{"n_layer": 14, "vocab_size": 24660, "norm_eps": 1e-05, "beta2": 0.95, "steps": 14506}
MLP neurons of a small language model. Each row is named by its layer, matrix (up: input weights) and neuron, and shows model dimensions 128-255. Each number is 128 + 24 x the weight over its row's rms, rounded and kept within 0 to 255. Numbers have three digits each.
After each neuron's rows is what it responds to, as a language model described it from the Wikipedia text at the highest values.

L9.up1429:099080103117130182154125121127132119156123114144108139089128133166139123166133128064156151121098113169156149097145152165134129142144130138116122126152187119141122153100107126074153176098146099156109141117109126184159147095082128159112159121130115115116072151123156119119102139141128119139141104144173154109115139128100109122133134124125136113089112126110170133104116189100139145123141
German word pieces. Pieces inside German and other Germanic proper nouns and titles, e.g. -ung in Entführung and Zeitung, Bundes-, -stad, -hard.

L9.up11:149079113135178145110157132101118139113127129142146115180111144079155127092139151113141170132112138159141110109135131140112145136118085178127143103155116138146071137116121121123118161140134131143116151119141151103171132168137135096118136096101126105117115194109151135163134108158153138096110145095117107124088104156116185089158102128182139133163122143133115144131082125114142148106091
Clause-initial determiners. Determiners like the, The, his, our, whose that open a new noun phrase at a clause start, often after and, commas or introductory phrases.

L9.up248:082138132127121102128128108144107125160145176125120105100183132123144094138125151183093170181103104139073149114129117136130134142118136146128114142132119123142059101130131110138122118119108143145165117103119144165094148111132128167152163124094109099150087107139140123098116137125090140139141129110141110112104139116181138088111157157162126078041155141128106172162090125133137141129129
Commas in lists. Commas, usually fused to the end of a word or number, separating items in a list, such as hip-hop, / Carrarese, / chemical, / 1971,.

L11.up1165:146072124155155120139109161128143142109103112110124136127134114099145136155112182153179110111148138130168110147161116137121160155146122128112184112149141133131114094089109115115135156172112159146121112124145151117116178156148103180112178151126142098150102142133144140123168144159139100093134126096134129115151124138139083156132154128157136136135112128104127097137112095137110147125140
Definite article "the". The word the/The, strongest where it opens a title or proper name after a newline, comma or parenthesis (The Rolling Stones, The Square Ring, (The Appletree Theatre)), also theatre/theologian, El, La, Le.

L9.up1034:104099125178159121117129132101091149128100085110141140151155155143158138071128163159146151140121171171096133118172130097138097112146137128141133158139095132136140141128105093120110140143151165131154143126137078211168185118119174126159134117091109108136075145097127166140106138143090102117107143117102117107164111145113116120110132121148134139138153178140118156090103126140142112117131
Word-start second fragments. The second word-piece of a word right after its capital first letter, mostly at line or heading starts and in names: N-ic, M-in(ister), M-ar(athi).

L11.up781:114105139142178094173096166109125133126144102124105161119099104112149126126150141116133087108168139108127146131124119142107138138122120185128132105129123146119159093122120112113136107136146114151127141143158108134146120066109174124170139207112115152155125152119157148098123125165132138114125164150120119136115160126092087093168152145117124134118141157164126138145095127178133148110167
Mid-name word pieces. Single letters or short pieces early inside proper nouns split into fragments, often foreign names in tables, such as N-i-agara, Jeon-b-uk, S-i-oux; weaker on table cell pipes and numbers.

L9.up1384:136131116140119139187133131109119150134107127130136132108094084139110144125146143137099167162100131133124097107136142152066152138136176116079133098135150149094133103156108111103099057110133136144110163151153121114163160134141137118168104117096123122144110123145158102090074127099126110092152132162141127109116158125110189120138086118123173154069121127057116111140147146108146113117159
Table cells, late columns. Numbers and pipe separators in later columns of pipe-delimited sports tables, e.g. goal difference +76 or −11, and totals like 28 or 48.

L11.up1105:114116099106115119143137142118148158167117122111115124114125148100144140102117151126139167108132131143102125187131137128142152175142143125107112106109158106157171127121170105126140129131134168155140111130127155174132129126139162137162139145159131108119144157145162151113106103154147100133150135099137111151124127133102121096097087142136118131077155119107126124145084136130130097122155
Word-initial pieces in titles. Single-letter or short opening pieces of words in the middle of multiword titles and fixed names, e.g. T(osca), Family T(ies), Naval A(ide), T(ough), plus "on" in "oil on oak".

L6.up1534:133135127134091133168127123110179119146147156132141179115117093131143163103138159161086135110132105099129096098115145122133111129141136156148129086154126098157148122166112129127158120116124159102155159133130131156181098104134100142138135099142128113132099135150121152087113130140121102127120158095135153117114142149172142154132095102123149136130149143148135126099120148167141131120123
Structured-field tokens, coordinates. Latitude "°N" in decimal coordinates after "/", plus tokens in tables, lists and name/role phrases like "Bishop of", "born".

L6.up288:096140134167119076120124108164085112143162135107126153150159109105107118125140127119102150155136143122071156118100093158135146136128124133082169102166116088134083112156114124134173123140128156138127125084135169139140143133123093147154135108100147127093139141151132103104093120123159111136155138137145122062090138121156095151147144126163146072096113134122139146180094105152161116132140
List-item commas. Commas, and word-final pieces fused with a comma, ending a name or noun that is one item in a list or clause series, as in "Crowbar," "duties," "ribs,".

L9.up580:100105118141112118148097158107133127130121148148147142168115098122139156168123202126119137143099118111118134141131130160140133157141081126143130128136134123126132131158109120131151139086150142111102115142123113108131124105186110121142145102106098132082103104141108121059119128151138128129154156112100124130079172148139127145144141106117080136151152155115099123142122135131112127105120
Start of structured field values. Tokens opening a new field or value in infoboxes and tables, such as line breaks before "- Time zone", cell pipes, coordinate numbers, and day or month after "(born".

L6.up1316:104107137126133135156109112145134132106133128099126148116160100144124130123147137057148140104108127144125130089153087118140154148127125139158106129104175114167154091132121160100130151088140095152176150097105098137128172062108168140112140151126153117152085105131135127080114128136137135138135109146143118094096115114144094156150092118130162127079114139140172131093107154149217130102159
Word-completing suffix pieces. Final subword pieces that complete multi-token words, especially German -ung and -ut endings (Zeitung, Kunstinstitut), plus English -ed (teamed, dwarfed).

L11.up295:120134107166135121121119152100127155181138129105059124145120120088132150115168173153145211114123113136132111118165156164142150148143130184111136141148133129128098125148096118131169163125161134158115120138129104108191129122092108175168151123121112161116134106110088105101118143123128114124113137155149113095098132094122141132168087121186111138177150147119156126124091137134139116105091
Coordinating "and" in pairs. Mostly "and" joining two parallel words (humorous and dramatic, offence and defence); also first names in tables and lists (John, Rob) and present-tense verbs after a subject (lacks, depict).

L6.up1045:112106127167153116151075125155138123105165130134131084176123115126116188112131135069107116110089125134142122161171118121141122129148157118133138131151138132067161170094125105155107128139170135136113095150136105158126131093104096116098119117118131110112106148146117127125134109145086128160126128132177099113108148119117122145184160119188135118121121115095122121130112124132114129114137
Slot before a name. Words that directly precede a person's or organization's name, such as told, Succeeded (by), director (of), Candidate, hired (by), and by.

L6.up229:171138117097155119130113102112126120113123161129153173148125136133111149121104140157141116094125143130106136118129117161089111139122098116120154093143215140120144108085125094115136149117124115138133127152110186159155108131159141146151114117119143119144095129116123122139155140127144090165126073124140157075105129101139100139155119108138133073117153095140145127107127065174143125130141
Mid-name continuation fragments. Tokens partway through a proper name or compound, mostly articles, word pieces, newlines or hyphens, such as Gaslight An(them), TV A, Long John.

L6.up1206:115098114112169147086104132135099106131114131121107078132116118093114131136115118103121137132115108128119133176155129123162149153114080149085155166127103139108130100151106104142140114118113078107168132146149164079142079101097116108137118107133123134124131166099155122086154112154140117126122100169156113130118124134143175115148158104121136090132158152098170165142094125159128109123163
Start of list items. First token or word-piece of a new item in structured Wikipedia text, mostly after a colon, comma or heading mark: GNIS ID digits (58, 10), Rhode, Pro(ducts).

L6.up990:152158148124110113211111125139133131185099114118114175115127121152156137101127129135090167162089182143103110077147115109142126149130106118158119115123154166162100122105128068136105100091127137152145104133132119118117092092147138129116118153106128113144142125174109138122113084118142147114145159155118143130152163090125092118151113111107121130096136113089128110132103148127110127096143
Mid-name fragments, table cells. Middle subword pieces of proper names and numbers in table cells or sports results, e.g. Port-ad-own, Sant-or-ini, Nov-ak, 36 or 97.

L9.up658:153106125129139069142131161166124154089140104138158143094114118103125087140127147085127110132129104151127111155137104158105137139128101164086120111145136164095156128114093093120182138154110128167132107095131150148139149141143121123115142142160120118113103098143125149124129054136128148121134152091113147147094148164119117116137131149135136139108125103140090140130126123164090161095115
Determiners and quantity words. Determiners and quantity words that open a noun phrase, such as a, every, one, this, no, and 1, often before units like year or week.

L6.up965:088120135136164144107099095109134142195141094162144157114160109112107126123143167120148154092135145123109136116120165096145156134145098138147100140150143151211104169125129092142142154158135112148120123122118142133101135118162112131156182152122119119140127134121113191120079143092112152139105136128130145130165102166178113146123128134131103102100107149145124142103113094124142131106122
Range connective "and"/"to". The connector and or to in paired ranges, mostly after "between" or "from" plus a year or number: between 1527 and, from 2009 to; weaker for "both X and Y" pairs.

L9.up886:151073129150111093110066105104126145105183125131110097114144171120191116164160117164166110128152123145121097117132124137101106165119139133079123118127116129165094123152167113138149170128140106132118096092145113172118138100152108134152132088133137122091105162136168114135150172113156098106148118088126147122108147172107123100102149134119147128137124168110093120111137106118144133121125
Start of institutional names. Mostly the first word of a multi-word proper name or heading, especially National (National Register, National Science Foundation), also International, World War, District Court, American in descriptions.

L9.up1309:121114161126179094124129162124100129145123082137116172134123174143104149091136153104110151152110189129132094139135135143123126124091133168155111106127119135143166172209159120079114136134163120157125118094127126161167119141107142092160120136124155087115141151167123178111135120114097154120107113117130151142126127132166115130133122085162122080117143134144151131141122169152099163112145
Object-taking relation words. Prepositions (under, at, to) and transitive verbs (told, warned, prompted) in Wikipedia prose, just before their noun-phrase object such as "the".

L9.up1033:138144157118164171128107148142118164148138087079148146144139113100144141114117133130135123114117122171140159104170144168117168120149128114084143146125123177124113106116128119119160121140161149167136136126106105108139138118136161134143154149114060130115127156070134107136142123135135102104135104176092130147142155131147174110139136167131118091175121126127076104128114094120142111141103
Ordinals and name openers. Ordinal words and opening words of set names, usually after "the", such as first, third, United (States), New (York).

L9.up844:142122104171153130175114143108124140145102142123111188151094137122104132124160153139105111122127136117138110138055138139121176137096162131077175141131095117113140122162090098119126119110138145150128128151153105116105094081088166155137172173138157108103182117169132077109122122131126111119146133140142187121126156117124149137136125156155170144109157119143100079106158150121083136091119
Wikitable column separators. Pipe separators in sports and statistics tables, mostly in header rows after cells like Pld, Lane, GP, or at row start; weaker on mid-name word pieces and census decimals.

L11.up1196:094094108126115093153122119065132105148167132148133094148145144139125165120135156165109168122124101112141099107136123130146133148148123152129162095117126151098137111127164099138093147125142146153111159090169124138163177101115090118138118097146144123128125128112104098163089172176105126089125135139100115101178142108117142122184122097167137147096129105157130095167109119146167119116127
Function words after verbs. Function words (a, the, to, by, be, been) right after a verb in biographical narrative, introducing a role or agent: appointed a, voted by, decided to.

L11.up891:143130134098091097116077112112120116120111129113169135174176124120139146098129144148130139118108124135123103099134120109103117095144106102130102127178136139140122109129129079134128153138199119125120119092101153104131133101180103149084108128160142153130079152101144185147100125134127127131123138089098120115111095132109088179145143101102104136130128174153153149094118148125185165068077
Structured list/table tokens. Tokens inside Wikipedia tables, lists and citations such as pipe separators, coordinates, URL slashes, and dates or names in repeated-format rows; weakly selective.

L11.up890:154170125100127153169092124135113165085123081101111130131118075115174147109108097189147108090158118170109164112150105124092129116134138132166167109123113155137110144111115120124125150114117115155142155126133111132125094074147115155134114151138115134103122140127104170144152108136118116121147107149172134093118157147156129114141164161126151134132110112110126137109106154131181125126155
Ordinal and positional modifiers. Ordinal, rank and direction words opening a compound or name, e.g. second place, Third Division, North Dakota, rightmost, Red Cross, plus some word-start fragments (al in aloft).

L9.up1422:118146153093128091125166099137129146126111106174133109161138132111165120111138084142150107109109142099105149091100159148163128141148126172136119150143147115146121141140171065116155106087121144144098146119116117107079069130158162126139096129098159141157127131121139132089151144103136115133131143127168134139131134172140156141154156135103110139112113149142098133115152134114122110126113
Role noun after "a/an". Head nouns or their pieces right after "a/an" or a nationality adjective, mostly occupations (biologist, football player, voice actor), also guidebook, festival, and table line breaks.

L11.up1240:127084113150129148149103129107084138145123121125126109117135115119143091132141155098103160145112143189146183135132166134104132134104126125091104130133135115111177142107100141094106106126164134119105160139146105152135199090121136147124143132071125096115076154133157160116079104103114116125113116113115127093103164134128107116136159144138148123088107116126161127089140126102148149096195
Foreign-word fragments. Word pieces inside non-English names and words in English text, especially German, Slavic, Hungarian, such as Entführ-ung, Gr-č-ište, Sz-cz-ecin.

L11.up699:164102131103157127162079138113119124082136125126132145136120085155183147171098123181123104115150119162128153108107133086101135121124152131156154113139100145129099122105153096135152138150117095128118163105133153145172124131124116173141158154182083153150124126112150096116144117138102136106145104113169118143149155177090135121146134150110149122138120099105124108141131113110154125088159
Ordinal and compass modifiers. Ordinal suffixes and ordinal words opening a noun phrase, such as 8th century, 7th Fleet, first time, plus compass words like South, West, North.

L6.up595:150113154127096105121137138135097160148140076151104133152115078102117157107126152132150107131137112122130125148151126099129135121132124154147116095144184149114123126093117125143134176138148094158142099093164124157137131107154134153138174157149143140126077112124188131149138156151143146099129167159102131137162109115143121107153147112130145102150093118046125118120143148164149116130133
Determiners and possessive pronouns. Articles, possessive pronouns and subject pronouns (the, its, his, her, it), mostly right after "of" or another preposition, in expository prose.

L11.up786:116132132152164100106141145127161112143135103116137112156104132078121155089159103156138105132113098157132142125130117152106064153115151127143124156132140114185126145117130148106135084107163154134108144128132129147147121160151158106111095107132138122126109146125132127116148107133153141168135075144146154161111099168132096144113140186143120123108149158164152143131151127136137140149133
Head noun after "a". Final piece of the head noun in a classifying phrase "is/was a (adjective) ___", e.g. member, museum, snake, film, synonym.

L11.up481:106137193133123138157130128089080208172113115129126137108095096098079171113120116148124156129100130155129106106124137126096124098098074143088133127117163129129121137178102145142151100149132146174151153152158120102123102136120161157135118174104107152123127142152158113151133106132122131121179129108107141074144121141133125137134081149147146142113162146119123111130161128132093221110105
Sports table cells. Cell values right after a pipe in Wikipedia sports stat tables, such as 30 or 44, plus row-ending line breaks; also word-start pieces like f in fence.

L6.up1196:119116150119155112076148131123093117154139136111134117126100163127160106131144142137092136153138107123090126155148100124130178143128150139138125111133135131127113148140093119159157102141153129139180148103161201119108125090149146148123126157098087117105084143133142112156077098136130169133150130113129127112121157118086104121128171174110103092140092134131184155160123127153154125118146
Table row end. Final pipe or last cell value closing a row in Wikipedia markdown tables, mostly numeric stat rows (football squad stats, career stats, census figures), just before the line break.

L11.up624:117109094154130105130174109138102163175141155124163115129126096123077107123138133165098186120088111102070166114082110144125119122128167124152150149183151162117115116122114138142133111134155142192100157124175132095158131094120111138152215113123163131141141098119147105164095135103133168141141150151095080135116126141128139137137156136133126137118128115127143097134122148132159128157125
Comma ending a clause. Commas fused to the final word piece of a noun phrase or clause, often a number or plural, e.g. "students," "losses," "5,".

L6.up804:138128136158178105103114123139106177127105100119132098122109152152133075097150094148107120138095160157091119146118096111098125110114121165116116185111118099129168108159129097116123115121116135126120137115169115154152105136099131152130188142137117128108145102157113157106116132119132117112092150084132118105155092154121144124119151109136136129090159165089099131146093142132127112089165
Early subword fragments. Short word-piece tokens, often vowel-heavy, directly after a word's first letter or two in names and rare words, such as M-in-ister, A-p-ollinaire, Peroxone.

L6.up534:127133111114137101139138113115096153089117118125116116114142176122140119062161138130159125151181098133093110143111086079087113203151135138132155106131083120129100171140152079144116140130151140136114096139146092092131139139108165114135139151120096127133166143124161112119141119130152068127118189145113110101146126128144152138183185171118140130110136151122136141124137098109165160113124
Place and institution names. Words inside multi-word proper names of places and institutions, such as South, North, National, States, US, Pacific, after "in" or "the".

L9.up689:131107163134143141096140105118127105126121108091105155163133125151089150131133165108113140113172114143119076109123105131122113153140094170167137108144151165156125162111094082131150087132125129140133145099129086141138145109182137163158186129188114163088104149101113157092150129112157180164111128097112123118084138114139154135092144161159123120152123153124145137109101103162077136105103
Range-joining to/and. Connectives joining the two ends of a from-X or between-X span, mostly between years or numbers: 1969 to 1973, between 1990 and 1998, two to five.